{
  "head_dim": 64,
  "norm": "rmsnorm",
  "rope_fraction": 1.0,
  "attn_scale": 0.125,
  "extras": ["capped logits"],
  "beta1": 0.95,
  "lr_head": 0.0114,
  "max_grad_norm": 1.0,
  "schedule": "wsd",
  "decay_shape": "pow",
  "batch_tokens": 65536
}
MLP neurons of a small language model. Each row is named by its layer, matrix (down: output weights) and neuron, and shows model dimensions 16-143. Each number is 128 + 24 x the weight over its row's rms, rounded and kept within 0 to 255. Numbers have three digits each. A neuron's up and down rows have the sign that makes its largest values positive.
A block is one neuron, or neurons of one layer that tend to fire together. Before each block is what it responds to, as a language model described it from the Wikipedia text at the highest values.

Description: Tokens inside tables and lists, such as pipe cell separators, semicolons, year digits after "19"/"20", scores like 25, and date or country cells.
L6.down735:082127142121102143138117095165151093066136146132100105114134160108136101102118175141106106163097129147120083115114067107138091119121188154137116181107129144110100112136137113131110110123064114096171106138137128119164137164132158147138152105147161135086091142104115140126149139160183121149129106110123173114160126163107157184126158158127128191111137110109145078148165149115160172105118

Description: The head noun that ends a proper name of an institution or organization, e.g. School, University, College, Museum, as in "Kyoto University" or "Lanai Road Elementary School".
L4.down133:109131149122120160108113141101129174123090091140127136113123130111088145141111113128093136167091093121127146138150101136141135141102113124155105133165129140121167100105174120123150163146126189092111167124158106084130096154146106132122131164165161151116090095113139183097139119100122154153085080148087182091137131156076105151148142104132124141122121102110126124122117111126117149119112
L4.down372:165165115142143130127159126115135148122156114142103124134137132144194157125137137115121137115104211103138148162117155159137163130107146148137138119135063126091170135116127113099152185144092183144185192137137116131122134115134155134132118107155117150115119126143133086141136121108128148143094123098127106104113141138140148122160094130147142121115120140128100092103179138156144128135140
L4.down413:140131135151132121128124152126136150153082118128110131158096171081114128099148106122149125097087113117132182139149077161122112129161152203109158142200118138164140162128110100161113142141098096074143134114085093130084100126129137082123120108125128138167150150116075095100145119140118140139160119110127136112104125165089126182106130165138131110153099124167153176134157112154124140153118
L4.down625:140113093127105124160139173198100125098123175133101100115155106116165120120123118154144153105120141100149135117121125097093142123172121158139128098136129110097163115146098174133083114088087122115134139139126169108136105134162139099152126134131145163132119114092121138175180096164120105108154090106150094110162128101133072120177096140113080116156106139119125192124150099141078097177130
L4.down686:114098137130122134117154137147104112109128158155132148115126194138119131078158151123139120120181114156129125162105143159154122115126119147103131143132100151095112133110120113164146115137127158122146128125096132146143130097142146146106153131136127097127126118135124114100125134129110073120182112175149107149127117169107145123157116084124146112134127164142161079170145138136120105113119
L4.down787:090076122175122126097137105152130110097181125120150152124107118124112144125105098134129076098142119129140105166109175135098104140098140121176120125101147169101097124095123117117117125142157124142120112124109107123101111147163100126112129143125128096171126124098113094112102157086087116125135111128138097106139132118099107118121106122173152102134154131128097115136118143128116174127157
L4.down803:104134117125119081158104136114133150135111143165122143094105100075098104127138130125119139143168122124152119106137157129107143139126153087123128106124119126145190114090118135103143076133136129135113139131150151142103132135129128155178100102098146111155092122097128167125173124126090133148172116124115144096137152151156137114131182084155118091170124132144131131097140069129113127096115
L4.down817:142135138149085076126148121164152097088126109131143125123125139151112146132125096114123101135108167145129113108146141147130083133180137114114129155161121075137135113109125162143093129162156142130145180111089073117111100126154121121094150139082170126121145120167115112113160089125177149102105111116178124104086085198087157114162122129128139154128101155123122123145147126075093106101141

Description: Final digit of comma-grouped numbers in Wikipedia tables, such as vote totals 11,495 or attendance 7,164, plus the following | cell separator; weaker on word-ending pieces like ational and ved.
L4.down153:152101104090176111128090154124100110140114094150113130104123093133110120151119118147140104130136107107085126175121122140074155122129102136100127130105096134138114099168159128092111110130133129126138071130141132123131170099136115180116123096105134099129115139097149152146140072126113115118178165114129116163120169127122106118136160148117125163117069127085142143148125115147119111140114
L4.down262:100156126128116167134129159099128133125126118156141114138139183137128112167111088162125119128128131155168155139154126143141150072126106155149099144135106136086119148125150077141117151121147131103142150126075157139130113169140114110092149124160113136152131137099151134159137128120165150102139091107157084142127139131107122161128141128125122093131103096114128153116144131150116088144120
L4.down353:110130139125152154112141154104112150168132119106148116135122168090137101137106135136122137114116151159141121120192133088125099152100099149108161117126155131074147100152143167107099093137170122139131100144096154097120113088128110117135075073114126114080116120136144141101142100108171089183060099142090141112098162123164093136127116090127144121101130136131163113087124149136117130130103
L4.down422:111159088110105123135169101124112101163126106080128115098112144138181109168135129060113140110121136170119123135142163095149132124146160137183101164104111115172110125099108119151149081114151126137137149167106116108088116107102132100152116146087134140127145114126088167151167116171123099132079144174128137106138138139105104132149108107158143133148104136148149144122146119148144112122139
L4.down508:115117138137109108103141111150124123078117113116145106157144121080080137099084138111108103112128153133123115118101146127114133096117093105141118099130142082115079112184122155142144148157170129095110129106116097138115142091136119150208117121139091124127117098119098144162096101105174137140142106123122118133108106147126129138106166109143141118092155165167107107165075117142148098160131
L4.down672:121091152115139116114148101086147110105130154151108147114152086157144161111112161127128142150124134140091146171109092133155138102150098127110106111130137125133174129079125160163150137138135131145128095071173113135091129112120141125141111096094136138157121122126114170123121137141118164163141090140147107134129101135105151093186150146107155121121129162164115152145159121152156154171167
L4.down705:140132156120158146092098171155152111121114096134101133158090166137190088153152147171095132124119147127102150129109154142105143081118142148116159187132121112122130141129145125126108129156087123136111117132157151119091151158152145079128114098114127120105141118130173105132117167122116156116077118118151172127127152114088101143172160121110128124167116141129176091130156132175145119148124
L4.down810:122148106161180104142134118110105171151110103059122132080150145126121099130147120168151131135086138143121104127147102110136123146120105090121161112107194112105131152135133085106148169155158080124127112101153101117147166143115141100117120099131146111127143134129131126125134131126172152138123071117114167117122137144120131109166141143165147131129172101077148128116131162122163141149120

Description: Final head nouns or word-ending pieces of institution and organization names, such as Supreme Court, State Optical Institute, Accreditation council, Standing Committee.
L6.down468:113116106134131145152156155151110181136113102178120112128145100146144167110125098128132174141143137124139104169088129148129106133152103144144120119154118142133130134127122162165171117152126105185124144131144096147123143114133122098091163147100108144087091138143100082122134116141164162176125140156141117122118123118170116125130098103104107092121147130114147095103150127134075177090110

Description: Column delimiters such as |, ; or / between cells in flattened tables and stat rows (sports stats, race results, rosters), occasionally of.
L7.down127:197126149115124110145155120159123162149120113144135136143173141130132118170108110094129115187063135119154137129096128154142137123130091088106095121153131105141138147106126089175092104123130116154181153114145143135097117149152129124064113138097106127135099119121148141117130097153151090142119117088132125145132125126088133118090091125130111132128134111126121168122092149141107109174129
L7.down284:068162129125117165098117133129145125176125117115076121088122123144114103098110099133147113134098128158139144127111133128131130128131159105122114096106145107135111116146151111117127140101142141128171146104095105126115146131120073119134157159112119078091140149144141121120126157152171166123147120087048146160081131135133157169137109135110117203137138114131125122129133150129123167103123
L7.down472:131145147141093175142135150151172157130101133174148141065129088113130115105105127084126139123085157159101149117123130136082113122128148088118108080111118124136126105124131140138145092144142111137149123098149143110130153145130117147129136130126120147125153125111123122114111139146210139119082132143075094106154105138127092125146073136140125117119201093165126176149087147106140106155130
L7.down542:084116119152127120124120140136121117131144144124127125117146094076125122168111130119156115115124111159141125082077143120089117117111118127116147134126120110155105130127126081136169169106114086096103138118146089144096130106139153115128108128137137111139144100131138125107140155060109134107152119137143139137078115154123088179095119146155098108121147152117147131134134086105144120145120
L7.down682:159120155092147135137114131111123115152078137140151143144127101102145159073131158125116112114138100153119112115146116150177188151153149133118101148146119145121136136054157111174131168116155156156123113144147107096127134154156117157137153130143144131098169112132115119137142132142186156150117144126139151135122138145120121140115054172111159162150158126130162156128109167132124146099153
L7.down705:143109152105079165127107145110136122104109159121130138144095124113127144164159131143148133107127155128117120097151114143080148112140133141165117099132122092136135118167122114115152110129115171180154127143091158093140095124100162086125123154116121132133139121153118138133097127138218149136078115111124136105142139109116059107109121117119096129147134132162107120161102126134144137139125
L7.down735:122134121144110135107140136117126135125124138098114126123144146096134114139110138125107118111131096091140101122111099126131120113126117126146146124131127092152133136090098114146110077129139130147075146142142133107138164161111108134086126122129123129128145152068137140123134131112149123144081083106122112130156112111134124102168115092116111154142117157125136161139156092168086107141113
L7.down739:142149099128140092150132124105106174129113151158150129148138132178131136141129136155126124157127149135144163147121196142177162086074125144094061122122111143133178113134131104142139123130113150148118087157140103136139132095125071157115127172125123149122127102130139093143099157095156123114093104155111115122132116116126102146120106135155142156116118129143155153120132155132142137131118

Description: Final head nouns or word pieces completing multi-word organization and institution names, such as State Council, National Science Foundation, Chinese Historical Society.
L7.down14:114130168152133127092171110122148133139115115119148130106083133148144108114128109103117115176132092145111147139158134140078102147130196119113125148120125128156070131173147182145135155111176186067115111143096152127130155134149153113177132122090112146113131128112132103159074154162165130131112134109129050120094097111126127147123145143132109111149155136123190083127087154170094141167143
L7.down95:176145111112125185124139088159075126147132088115146144095110129107134149158124162159137168143141155102107129171109128178120153117113176155154128137096106142165059102139169143117149110127109131101160106138120117130119155129125111087126149145118135133081097119131107126136124145063155106177160115116111116134111138152144111088146094157102141142092153132176147120104145176157139147154117
L7.down321:157101160103096155129089144150107151134123140132135128119165134118126127145141138109166132116142128094116111123113129147099190114137146145150095139079115132110104135114121122138117148138147082118133134147122184127119155128119145101139095115122158117121126141129097161147139108114139220164168155124141139124130132127141128143143143142126146125102087151099135117126119117111105145117094
L7.down521:139099094074159147108131104125109173084141110145119144119101151151139117137121123147112116170111149091130129162128140125111137143096066145139166094118086115139120094129160097127125146113169147112119163083154122080156085129135149136144151120102121163109128126074123143138170132133103111130135135082147134099138156151125108150168097135138131175121139121106113101149092102159116127075129
L7.down604:134122185095172091131118145150096109120181132136114118152152133135138115098110171156147097099098144143153119130079117165115096098093147108136132117124107106113108121105118143158158154132154141143128139123109122088134158117135138140141113086137109154136140146125085152132169118136133131124093133103106127152130096144109146128136120182129138085113125113091164121141107151118153158082153
L7.down655:149130128136135149158130134178163157146151086108096135149138106109156098146121146093124120111073135087095112066173117159162138109144125109122126164086116156135133115134147151116136129170132138123154116156151120108124084166078095168133160114120136151159088122114123131125124096173137171092131156137125091127135125131107122122133110154089110109120156165142136135143124167131127129150162
L7.down679:163156089144152125138129131107127132104115102200116109089115136174163082114107144096140128121059114132131136191102101115106154133125148123104096146146170132133134164131142144115093088124100162116105126110126116121119148121130151117126104148088114157124138139154144129126129121142157163142152128109124121145152097109154136113111133113129152131126130147138136103100119156169146085138157
L7.down778:150149165122096115169108136092150146114105174143096121137203151120132138117123141093102141125117156122115127132110098171130140102121074174121107159144163147125080161110158175103146139161133102141144121120152100136128116113134103150128129136127148103117155150091162098123141098143099157142106142138138137095132146133128150095096099122123115125118138090155085107147155157125101159113095